Part of a small language model's weights.
Size: 20 layers, 42.9M parameters.
Architecture: RMSNorm before each block, rotary positions, untied embeddings.
Training: a variant of Muon for these matrices, 416M tokens, 12687 steps.
MLP neurons of a small language model. Each row is named by its layer, matrix (up: input weights) and neuron, and shows model dimensions 0-127. Each number is 500 + 40 x the weight over its row's rms, rounded and kept within 0 to 999. Numbers have three digits each.
A block is one neuron, or neurons of one layer that tend to fire together. After each block is what it responds to, as a language model described it from the Wikipedia text at the highest values.

L16.up932:526479515566458439422569437449509491537501471441516520444490486449490486524550476519579555522569471586471470498554470496491453442436509552474441481516460539574491541499530493496530596528459473421506451462453506518501485488492471412499513478482410462449502508496526453553501513464404428483489571569455525473503494601472465524515467460435513462576469552493487518563531461516487470472466
L16.up1589:532479504478476509509529435432430544478480533471526462518497523477495484596539539520471503483498525517464486502450497494401522504474454565517504561528538499522420509502502428449455477468475554496496525398495510427516507502520494473476448540460531555466497494604426518504488465440543429564404511549426478525514531501477432505444422480515478488479501521390526481542504466474453536461531
L16.up1630:535543429516458454483509456538527577557473492517504464502536552473514500525458467457463469464597468511445494542557497425497486460487435534515525543565511494564563529479496491522524563475551476514511454550513461489476428536535460537499473507562524528460458437522506510468493506516498460547526467530460442482461547460485489476549504559497482520481498556506533555472515550448484521500471
L16.up1907:615552496426408499490495491535507504538517470560575496504489522502544539526487522596472490523489491514494546539448498439545460466450519468427546546512475508526412581589469523490540469520547498471528576558551494526443421510528473472463518408528514512499524595561509477493505429499485559568493496476470546521514618474546478523499471518462466442469495498513444536483444477500494483572492
Description: First subword piece of a word split into several tokens, mostly prefixes like in-, re-, de-, at-, as in increase, reviewed, instability.

L4.up293:512491502473465477483477446508472468478550501469501610464483542463491580521467521523454543465457452467518483524571550570490517484475473517568448509528474436468462541490516494490490495468483471521512438438490543579443473546571520494489524528482499516487505518595423529508485570578558528495521452467423537576519436489484499508505457532534518479497486557522475476458510524509556387532555
Description: Commas, and sometimes periods or semicolons, ending a full clause before a continuation like and, but, which, including, as in "over time, but".

L16.up1057:604508471495535500458515460546458536486553557548463473419571452494481497457595519447464505495513546557487514500427557478492561528486469458524530555468545446496474496482501485533470524464542497487503463486473483548474480495486510480519435447538528478513448564469458505456460573515482467508528477506498484518517546500450525549512499460489532496512465572489502486466454498532550474487551
L16.up1073:556501511460495493499485546414545446512491556503565507514471441553450494477499458485450515543499476479447511533499476484510527458472499416482493484562512519446476467494487438529470479582461522457506530460485535482581498578505526549534521458455478512451489500502561478473482539429561550477482516431567490547483491498569488422542511480511520527547514467512517554424502504489553446493530
L16.up1374:612463460451543505452470462553431531520518508520565462560453550519484430500480420493420493536439501478508417473478454519464508472529481471472446494468491520529480558465551492509538505454508466483512482522549466465536480501397462504463560486469494574522440465464540492448422501472498464526516440496500507457503434521497515485508441501476508437472511536521469458462373493554509503462501
L16.up1584:564583541479452461547492494510558484422436423546502532513521487552504471508581457505528489520513448498512498498502503460450543521500482511440380532540490507588501506486393511521466532565453501469540455472505493570514553505461543510536483498490475497492478479539514528534528505477492545545538552437487444559515484483493505557515417507524514520502561543441556494507443485431452448512491
Description: Tokens just before a verb or participle: auxiliaries has/have/had before been/become, -ly adverb endings (markedly decreased, gradually reduced, well known), and some mid-word fragments.

L9.up121:495462478543479553535509470428516447445521534521465500458462521529451531491506475519480433510533573475484529471525515519460519461468486483460516542444462469458523579515493492574434489499464494481496455448486503574415488484540512523533464522499569540393522529570482490508480493566433422475483435447568544492505513535539448571516539527503489494513468439538559538485477432473459555587482
L9.up377:538513420500500372509498473538528508508521454571521547445547539547577495514456538498481481480505456465508474514512440550461505429526522432489467463524489507471575435473474431533525469462493581560509477505499528573551442523516530510464473399569545522496490480468466473475552624431486538503509502416440527488458480492535439470570460519530505446488412463470544534472557511426605492503483
L9.up477:430480489493479510473534496565457512444515533527493514457489538591520449497516509525534529564519584459488484575505534538532509397453521579464456525489513547500495482537506463549511535467499377515525486505482507531503536411548433565580435525490540507486494471480493491530522505492420517479441486503497502474467450533499448568598494543509558498473503478457495487486516546455478519521527
L9.up503:435533483552563504500476508445499557580500474437541500557449555551507582486549503513486549487454516508551464541543532474576478473542538475466511546591491509476556466507511479553521550506545474538553502548458485412470503452499507495432490552535463515463526410470477487483554542526500550554505402470549496415509538486489500501456536523543495528550558470476497517500543534517498521525514
L9.up876:542569445526540491422475493491478455410514535533578467542527481454495503548518486490519523561498571483456531541535505475515507515441518564423544491539505471518486488520442533470510483484415536484468458428493518453513530491401490482504522546542533508443534451493438485520525464496519496470583463389495478457458495544480580497551526505498489517487525464507537515454556458447531499566540
L9.up941:548564495473550494526397436501476531475568488491496477448478514492464495494558526548442541493406518535509534464466434456504552467530551497411539497475498498491457549484454415505455538494467474464480461554461491536441445486497532476534496509532498562498479372521486471521499534523443469513462473455504512505546431512503512475460535553547451425427484490529496501559515458531431502574502
L9.up1276:443549484485562485576469536476408485545516544513440580525488575531498517513490486518442498523464504415455546433578539449497550487523557544541405479547450581534527480426455437600533497472463429468564508475471473551455522540549446458515475548535477509418479500574550521460446510474485482456476498493563542429509481503514462503568449536544505459531536545509532511516464488500513520484486
L9.up1309:403462516461484545522471449545538435478492502520599533487567465506471505432462477555471487565544437517440452498455552450523447451449514567528503464493393527517491489523507451503502497537500513509525530465503516508490492350510483458491553572461507518496498384513421460451493528592475490482516561513546467496439443524526434509468536484584567552466438468488519516470510489498497506548458
L9.up1397:504516452589474469576508477448490488538507456521574489528528498447528503514459489478499520508554551519453558399564564519482537519484509558577513487476478512455544475494486466592457532553548484488559505562512478541544538544520454450516587495491507471473479495490487507482462534485606511529547552510490551532440467521454469481483508476492534473498498380560542564453502439496584511492574
L9.up1415:499530423531487589514502441478524514496499518536482504477541550479492588494375519529415440501529543470434493514530545433433499552444536463480500491522532625484563455486499468461533473502525534486509465465503469475577463523440482525482478519572660512485447561552443585501559455499505533535513466465512581470531542545523479496486496474465502563549472542572470540521452414507494541506560
L9.up1536:474514532495510536500452447458454563477528455475527515511456437490484509582429468564472579481444505459589422473474465532488466502519520547499547597514563529512516588513426513576491526524482472517502493429461493541460477523558460541483493463466468479526491498483596487519569459481468447459469492569476426468529514460447478471492488484486512471550512547474456480512556540548478549592548
L9.up1696:493451499468541502556485431516461476490504523520489468510541511483506584471466520488469477528478474522499518528532515527487513539549487587563509527603562578526481528549476521541432506483505502481508481475474473490543424491506525483540536501529513475469438490590454593516560521500502481544548534488575536504498522554456525536538557516525488466476520538508494512556573558517557559558561
L9.up1701:520491485492467413445462444494520544517498517501496439539489496557518510564514419483576497438499525404502567503527505482434487560474468474521504554521442515466479542500511566558458463531466494515582554457471536511554567508528465462438479497528480420461486456579480533488476514473544564482551480539585536525533494490548536453531634456515480523535507530540525493529451472468571473480542
L9.up1705:509456527497427544454526519525457553508471535474549486521531541490505462507476430504505533541506391413480515502540503490452485519494490491506543528597485500470570535403492512510517488572436506525497394515489546501530500548509472495399456522486489533518497474547503512553475447504463466526494479493488510516411458384502520448465517481481482501456539495460489562454514493441500541537539
L9.up1739:523479530499449514594459489561444497511532516481451540475557420508477585493493531517502480469525523601550493516449535474539505434528531522367514508486516514483533510495470546613562460535520518530465507515495468470516480520444483479459458578512489509482462556525448507495487510491567500515496557481547587484452469517503474508536596491509465418472537532510502415544473504553567479480464
L9.up1760:447475461528495559512485473463509426551468497439472483501523480457484448495476464478524585506433556490566526462450424502493480494470483443411415459565502459427500472489487468488564499441519486561473424496445503555530496510520500532460525510472575460421513457511423552517521524551538490486577559514588501501579464520542566549520515592476587541503490444501540521472514469518604494604453
Description: Commas opening a parenthetical or subordinate insertion mid-clause, often right after "and", "that" or "which" (and, in some cases; that, despite), plus closing parentheses after article-title dates.

L4.up903:522531528541478536531466524463456485459486465515528486492468504437515543510490525467473494501522550512489522607520566549434504535466537577521458514507498481566510412539451524507479550515534490566455462459542454569503492560519502520522467490501571571514470540493485467505496566529503452574504557484516506504513569499525512482566466476471403598467508457490481532479447458450512485535467
Description: Apostrophes after nouns and pronouns, mostly possessive 's and contractions, as in band's, father's, it's, we've; also occasional mid-word fragments.

L9.up201:510528535496545481517515537454574550512534511436478445478498478466472536519508470410508481527513489545498438511418417538538507472478530527509433574540563514544483515492432476521488518549526533489435517478443592561467549564493517480520480490513495504491524539525461513470493517519507456524507492510426539497463534506427435537551478525393484538513587504502461430531463522486552479488489
L9.up246:427497445543550493485495471551508464485491499420497378578554454497473398529490537514462470484488527541450396466542492488473501552428535488598490459498486486502536441514523488481555509491532482440524483483475572515458498541506559552478502532521515503454497549501509504449503433470531525432499445528521432473483447435508467430460593429488496403519470491516506444541515415430515462490484
L9.up266:482538582460550482481476466464524536557421499509541533559526446558510557453485478482450542526500486541436505423472596467518472518449522472520509509545399455466444453460470498504500433528440515516484520457431521583462544519478527537523470551514496498462499497557495446478503482472542487451509526429434419572518457528500439487498512510425475472455466466488484506552452473413475541507463
L9.up294:576502502458514543460547504496514488464421479525551482533445429518448495586455470576489478545489471564520495576552580423595499613481447513562445504470452483505537525441548459502564517506503496517469532465547515564538462495498539566457511490510585519455452444566547510481493448550565481458507518470531479550447477557410555508483520483493521466461535494436422483592373501511539490471432
L9.up409:475574547485517505485466508503485472519478474494553493427494483462446533423549553548535512478509459383483530585466463568460578506459530537480458462505531481514535536462453489556487549570491437490483431551446526501426481526511486463491458547465517489538491458534456486507550523443549500530484497489532501571540505465413540496556537552527438451473469492557594542518498493457528445536545
L9.up505:494480566493520501513436499499515556578499486463526537490469520501503516535467474502543523458473585445475488506528480505483508471461512568533485517531511476483474514498514512488485413492479526511487481549461510607541509528580482459523452465484502496511512531533523452560481419510590504469549498485515459523592481456521539429443533530514463477582464525540442467589480479506457528557510
L9.up732:540527485484493440515525541462458543506442561466478466499501505557553538482535551536439486524521475460461458514531511477531532539511487526538640446607507472510485452483486499541560474516460430523495545485514560501503505559495541566486540552475508574570460468532517454505492468517527472475518513480541458492481527423539564518466552530515529511456460516516451471519474505521559448456504
L9.up933:453520494524429570483479483540424520566514506471534546556445519483545492537512548526511471537503484469443447486570529509505524477506533418506409457551553507456496452490500444486532529524477508488506432526521489537570479503476445554503438516561526526492552498517502540561497534570496485526491553503473431540508563578490446471481534517481497491478524534443458512507581513489510542487468
L9.up995:480465455489451472530533476404555547537578506489495521507583492499469469510453480460515432489572459582499436474458532494438534543383566499462551474546506561550526489494492470500561386491445492455491451507541578519497486488549461472498581478487510473544551482444552526454433505463436491541528504540518515476539498494400479510480528512500462422444489496536473534475524524506473425560503
L9.up1038:508512500473436506541480472483487564447495467483426518496528476515433490535481526452447425486548522411498414479489513425532510504470569505486534519632519493526518506553482534554573601551470494511543420572426500514507519525426541490512463571546523502490536439506478567488447506450466507552439511498539500505491531592475488509558495568538490442617542530496407553460510493466500412459504
L9.up1059:468562527525467463501509497375569501515479473488472544517460474444508523502457482563468430496576452452505457476465484460417526511449531512489543576557546461545519607626523459513575587548507524490479554524463546544480514503529463475494533506480490530483496491561460535472456466479484522496510463470503472519489529567418450532570465543507528477459495541488505441569420471460494483574530
L9.up1069:470489503532471593437569512441393510481533505521509493405492451418454509590500436508489403548495511483530466489497537505484488446460509466503549469477489450497600483435463477516544513508443515523490455521450503520590472439462469490499519504494519436431550543435471472511483459548537406507492540444484519560477500558500448468533509470515533513486425576540438456438475507504535534555495
L9.up1419:494508479485406456488487424535453475539515564468473495525522493479460427556571513602494457491466500423526524558553505594546534481417493538534568506533468497526534425495503497523518457518425412402554543587510561530523547546447459492491494532443499472468498499556444536510463453534521508476478511444540546478450508473481457501487481419509486513555544534455481519533500469453498556519474
L9.up1643:459475525507533560515544476505555483587487564485498524527544421476413495496528491576518480516493503501466496557475544493479473583558584492510508454484466515531489506527481476544467521485486464545485517511493532478478506474580509468507517508492488459488467441552464545500447476504458510467452461445535438532471445456509519456477508542503444509465485468516534536514425525521508435471541
L9.up1816:516531497559473531514504470511503608534511487474522559421512416504442544476481537477439485533522519524507464502422489471434497568438570438446557475519411488524521509530489484535432584429474583546518552568463428491540500537500518546436516499500476435474482472522485557503522529548507515465460434495533583529482489540532481487470497482472493500518488450467459525574476521486508497509481
L9.up1874:556485502516441478467493446445473466567515475523541434473573553520547522446542512562544498526498442390494484482460481481550499570536508476495525508595445548453524458398521514545503487551471467451474534456532463488547483527492459437462515469502509523516471498585520423455450484535546483454431490387560514470572497423419518439511618561483562397543488486531547463449467553503488439527565
Description: Word-start pieces re and co that open a longer split word (co+unsels, co+llegiate, re+taliation), plus hyphens in markdown table separator rows.

L4.up966:499515489537463516555521536422463477495540455440465490499441545469526507452560542502514519526572499541549517469504473496452536525584491534504541512530476478435495531448420462536513468531508495516454484571528485576514501547480561542563478478443439547580493405528545491439523505610457528479463589492579493537492463544551452512525500487508490446513475569497499513492526491481534491572484
Description: Final word pieces completing an adjective, mostly -al/-ical, before its noun, as in Personal life, legal drama, Political career; also modifiers like major, main, more.

L9.up207:477552483529538487543426455545437577517562519509611483540446584559476521473484486552497464528554526516549464429520531436522486509486502534453522525498529474553442475548510501417499474499472479484592502502594432562490439534542452543524508474565556478470468558547514523435484498528443509499492427426448456423577448540435488539519583477562464544486511552469436447527534537519539462513547
L9.up561:526481564505544531545461413516474487452501485517601496522524533493493568406474511486448490493568471559479476502489544526426557542521575469473494481530398454523546491557500528543468504517530481496471486541534517523605509473526503497475449490530508446491554368525481496502532440560480539475445503543532579508478519539438506465521492542564505470467480558460496434418459515524558535486456
L9.up582:532486590493535567482494437547519428474531465431500485528474567441446591582516452507503458498454577500492446563504466506468515505441510503538540493546536502486480519525484531464496589483507553471494460552499500490502532501439514485499483514493465485465490400566539467473454480560537466503524584505476474504508495517422476547468584503442473548510490490485484429509476547508494545431488
L9.up747:576444510540524538429493421608487473485544574505448437486453536461450471451495458523484514498506458567397423438505494510533518510520550541494498511514514538528503466473467547530465496506494461488591539502481564512557486529564451539460542464538534519441535532483481467448425511550457475521527529467544516523459580491510525479539497493541506493515413478441518438465487526535470549480440
L9.up976:476421470523608535533576484509487480427433519576484527457443531482499527525540530447564507545523522547489452480559459534423499514468491469522525505506511505476437462532450538444466504490574482523497425476473534526535529538498479500513464491486544518460465509485460512514515505525519447585518446504430484445515533533465443506475521516480481502524491521537530475483464522519495483467504
L9.up987:544521514560484516483467467515535489500585482439564543501482587530530501509473572536501509567524494431521480412413463533470515545456539523588463476509500519552513493479521528468497562499498516533508548507485499523416483542481472560461466484454477483562517459496388547524470440513497493488614510571502486524462454533429482477475553478405503468524550562491538461530554543469445516446576
L9.up990:512493511535489484581502504506533494535428421509525470529559453488537472497473514553429455440549521574539436452513470492460521561513416477475499497487486478524504515487520531528517554466495512460509482498499564520442516481493549461455453476559518457435534536588437545472497621521500476528503486435509497469531441494443506425483533486469448503497497514506466440464431561489490475540504
L9.up1029:554447586435490479471486430563456455447591525516564552517582493556509474515506454544510503492478564506514531504549435554473523555474503458493491461539489574485521487467546527546492568545494523518511491498530538545609477449538507496482531489540521508458558482468550427471494522555497465490542528557508499494460412516509448481454540515483536466531549494560557481479474510507534493474566
L9.up1441:517576492565506495470525530441534476461529544439516460570543510536470476493511527488501485442536536514553473536463515491443502527499505470586558600503541494509483526523513570553364498539499489499609521507512503500513488557490498545470467468503513393508472551422472484427506509517488494540500509520496514466527457524586508542570453460444493480494517456489445497532504491431556543533444
L9.up1448:463491588541557496583558500520544450438481518495518576608553485451559488523400483505418503514446472533625463436486533444450533482490504456534500508525549501520518542511555471524495552531492485486520483517471548503515521516490537498529536517567514529520468493463483473461445565469509515511496526514493492445460433566504486530526473483548493450478500494498462481430580559488451515502523
L9.up1514:509564585450510478491526528432475529514559475534517496478449443508489518465495455440467446521464567451507468416513466523474434441535495595488565538475456478433492511565482471543451502576433456457488528473514451478490499511507485492460484445544554533488577551476541509512447498536503544460521512424516468470451440500461572522530487500454524519454574488473453463517538496463518520410486
L9.up1542:494523478456481563489521520523450553490545516469485442552512496473463550464497452484502509537569488481486495526571539528443502429417497543548444512508558486456543535468476464551475500493531485553524472511559449471467455455509493484485458543550495509454453522516524528462511490454502513451488466524533493550478465490454504582519524431439518491496489571463466520469436483448522450504436
L9.up1545:492489493502502532571504496546513521553522510596500500548501472553512549428580427469529504545436530511611533536449475456446457532512438502515495498444454534524485478540445497576396533508471471481523481522494485502415458503502499484556533470555494474529449508522517490536545456461478515485436556470514443594509494476532542499542508479494542458518566444559492429467503471578416515516518
L9.up1667:421535504493515459494511467541444505479561425538491554554534459429444480424529497520484479458436467525511433496463426444504490472475545514450453438476477464515454439513467461492555496476474405519461570514542539496516522535436449419547471425534515457480570466454449509471595513494526488470507531441566518496516541508557525514512542428489416486490437515470529523424591581517453447541496
L9.up1822:428527472496457455494503485497493591475539492521492520501565509562455501470464502452491384548501450458566484484543528452460484491461529500494506512451494491519454458515555530509476530575513485422553486470476486505496529495485549449524439490517531564496494528559545484569477472566489564554527480523489500508492461563422538497523541551487459527519528466500500497466438516557532524466473
L9.up1897:502536481494479535476491461483517474564498469528494477481532520480454516480557525602469539562466472510511435543474557431493492504480506466503489495489504525518458542502448472480466509482484525418472539565461517499489495496522529509514491512441513474471453494520412411528465494477559450530517499473588518558503505510546531455475517518429476491488506527446555496473435524586530498471414
Description: Apostrophes before s or ve, strongest in possessives of places like the country's, the nation's first, the world's only; weaker mid-word fragments.

L16.up847:429492560484511494545518475574446491484472513462568495475523401423490506549477497496537437487450502527466484498479466418488479434542517542445557471516483577484475468447535483508515469510504504490493452449564486516491558524463513523465603495480500462564545507431466533450503427506451540474445506438445477501417449482491552485478512516500489548482450471470479468443485507500438515513509
L16.up954:476509548450576528674535507542477538483478578571483480463499553423526491481470460492516529462495456465538450492497464449476503518490521522501518490497471485475509531435567566454463450420538503509491495503507545508486483511506521472467529440483522571537490572526468460407518502522519489458526500455507538479481492474386482482454502489457496513523518484453529586439478448518420490492474
L16.up1286:534485570535549542542503564477441549432485498426509536456462440513524585620510454428546560471540487461475502494489430561430572562483526495461526500487478502515536454520479472470474543478465470480460521470494555513498469508553540546477544442475487532518576503514526480425532548468441495471440539519482443558513448451541489514547442524521568594473547488506516513401461499510449486423530
L16.up1821:524516481488608494624492472498525593472448497517545567543507490421482464426424453502506494571511448470479490504575473544530474528546534497515497470466580489525465494489499457495469458459460500486500515581525547496464521512516433468524514499521487556497547497538475472480582482463520528530513514528524486525451447475458488478499592521513479487487610462533558520537518454550446503495494
Description: Token just before an attached s suffix: apostrophes of possessives (ship's, it's), plural word ends (sympt-om-s, student-s), decade years (1990s).

L9.up1:477477507560485541430500504506471539440489502443448524591545464479468516471472513503537478566506494522559463431449512482511521495452482455565476420539481506494482504551502520520519514566559470484516504434480458436458412487434535468545498546512502526505541542505451484517457514492531523454543440440512493502490538532571499439479488555560487465500526491624463446529452466457558492528507
L9.up239:539535502475455428502537526485487472451526481489509429513550560522397460427513477486513503523516492430521537500471495476531470492573515552523429462529500545493507532557543491440503547516491553498498538529513447565498550499435450507530529535552513430513507533515475460507467507525507533497538544464499523480478452495498467512457538498463486441537464485476498552513494485513498535463548
L9.up392:483503519492466525518445541509475431442521476508457462549536494482535544558511547473479512522530523466466572540495512480513520450510482522508469539541490474473441490488552484504434540448536461492484430553471455520496494508492461500529475491582547514444485417450509433487561535503426482473531496489485446464462570536574489498507560471547502449448534480431472543557516478475466569547496
L9.up695:493487471538483523579410428558449455444458521516527515459563521455495517502496436539449522551451487568579522526472534497546482514480562501490415570537478469494525515435441463597448523467461482544502446490510501461500523524480457592549478522544591461504464541513450480561479551498481506461516497538430530562516559504573486514511529553486520508531509446462452490525569464515540559459436
L9.up710:506511533500506520548478535517506467494534557543506472475537486535435446480478478499554452529508477479505492371494553490451480474547511465572475474611530500421523471510534450529471514509519452525487516499514461482497500521517484498486542525522581518486441455503501507529498563531512460509524511406401453478547475439527492478576516489458496465590483459656531458503451431521516521515490
L9.up860:529459525588479443559482456502510477451524529533543511509528559565455495512451423435564429523499521441573519436525496424508516467470487463473446545562433409469453498474537461552551518533543468458561561436511497464530477582507491539530486513451464498520515452482564538458490496526492538522483566465593500489525443471534435458464510465537493498460557591532464526554523476545497526504474
L9.up880:583537486509443502529538503550582490472514381486437524379476490526498425407454485482510508586502474499452465464477439491439508543503548541588514560458474500564488485499561496406524485488474460478447505430519484534524527482486480459545507430498492454524506464528464476502518530556476522460550511484590449477471459479554419516498495511497576519563509510487474489503497507488492485471525
L9.up901:466498456453557503532487481506447455479485555505439513489479487432438446437541475444549525533474515518556528467440473495464470523541500479475474452498434536548485547467440441487480530505443525425443494511569545457576511491584485527553502450461482554439512526538594524505575557489406533472427473494528540475495450503552471548529532558476500452570507562477466490501493510566478494504510
L9.up905:494519487556464418525453446490437460468499503540550488525470434572474546498542565493582578511528523507491489376463522502437516486558478516502482554506500549447526508492514541509527463560511555507462522459557442503487455471523462542540507511482507499468479508592471421531573454498531583525500535494458467451605485421594507489509426531428520499533514536492474477551538458438452503432520
L9.up989:528503472434534502461556455441504517480555460456509474510479458525514509407448485516530545522475465547463534417475480542515499470559539459500454485537475560496428506587479491561513494497431539549437442474490439502413468498489515513551522548464546505462440437528532533499458522541515530534472472483503479504474555474565480549531504544510556515522458455510463558489454420561405514496467
L9.up1158:530585512511462506467509461464448522486488496509472512483484477527517423440557495516546475513535555542543498464454464501449493468510432409536541532469496448585505517498517527600472519555521404525469524568491576496454514587533511490480518501505469518455450533479524540495478485517476450538546428566528479471541460557474479489479479477539517457471550457528518522496507504448460540499551
L9.up1349:523462450442513462491546563498405494489459527492467528489464574527431539542461477466504450437531423552455452522474529493490495473550571599432491461555488583483492472511472448443525568473543527523454496504498414496492517502448472460519515518522575536455485482545491502426463524528486543532464489414514513546502558479585502481510493442501491544636543454503518524527556448522475575487496
L9.up1408:530534553454451576459484504479465538528462549515505482499457506564524493427535501499543479531574523504505507483453454537438586529585492501531439542468538503427504481451484477516435487502418525497480456523463493445505435463528463518496507434539578542413526461527575581526499541515468503446524489522467550557499527446558514477532504515501460478544503564551487511442490461554447533529514
L9.up1470:532522463525466466492452468499387495499510501564508501441523511569542422428522491527487495467516529444509506513530512548501561528510529503511428552478561528549449475484421511515469520476462466450533460482522535553493470455537551474553556428441539528499506497478530454516542524455456473530494410431468578566455545501516470470477498457527478478503502463442484496489495541524511545497550
L9.up1509:497459519557504553545529496492464515518506567447575459499562473447572485516475478459442463499524560564448525538495517485493570527475481533536502528465508462543528523387467496516463419428518524578464429459535406509488525480466497476479428528507534424501528492496525493517504547540461508501591570493471440432518457478453543482467516451530441477477447557441569461506533439469497590507481
L9.up1900:507488530550458538525473478492473498449509440485521511456446481540493523470426534518530524507567584498515452486466474434500511464501514588516506532482430587480486584443453513535470500461488494562495513516464464521438429549532445451429528490508581497498474447487593493524481519557425476566438504501479459521461558546549473467507483496463465409460505410486509478507482452507489571512533
Description: Words that grade or quantify what follows: superlative/comparative most and more before adjectives, "of" after all/none/one, and -ly adverb endings (truly, closely).

L4.up726:538435558537554478559528524502482507554539506444525431485503468513512570457524503466490512424514470503414470488448515465553463497503538451515506533491450562535487471515526451544462549538534451471477516548523559552531500499531477541459492488549445509489497528553463445432481451490465538517496526464503581527514537561431491501543494560554501442542471506477433464577464522425500468440497
Description: Split-off word-start pieces, mostly "re" and sometimes "e"/"E", beginning longer words: re|sponsible, re|called, e|liminated, E|ntertainment.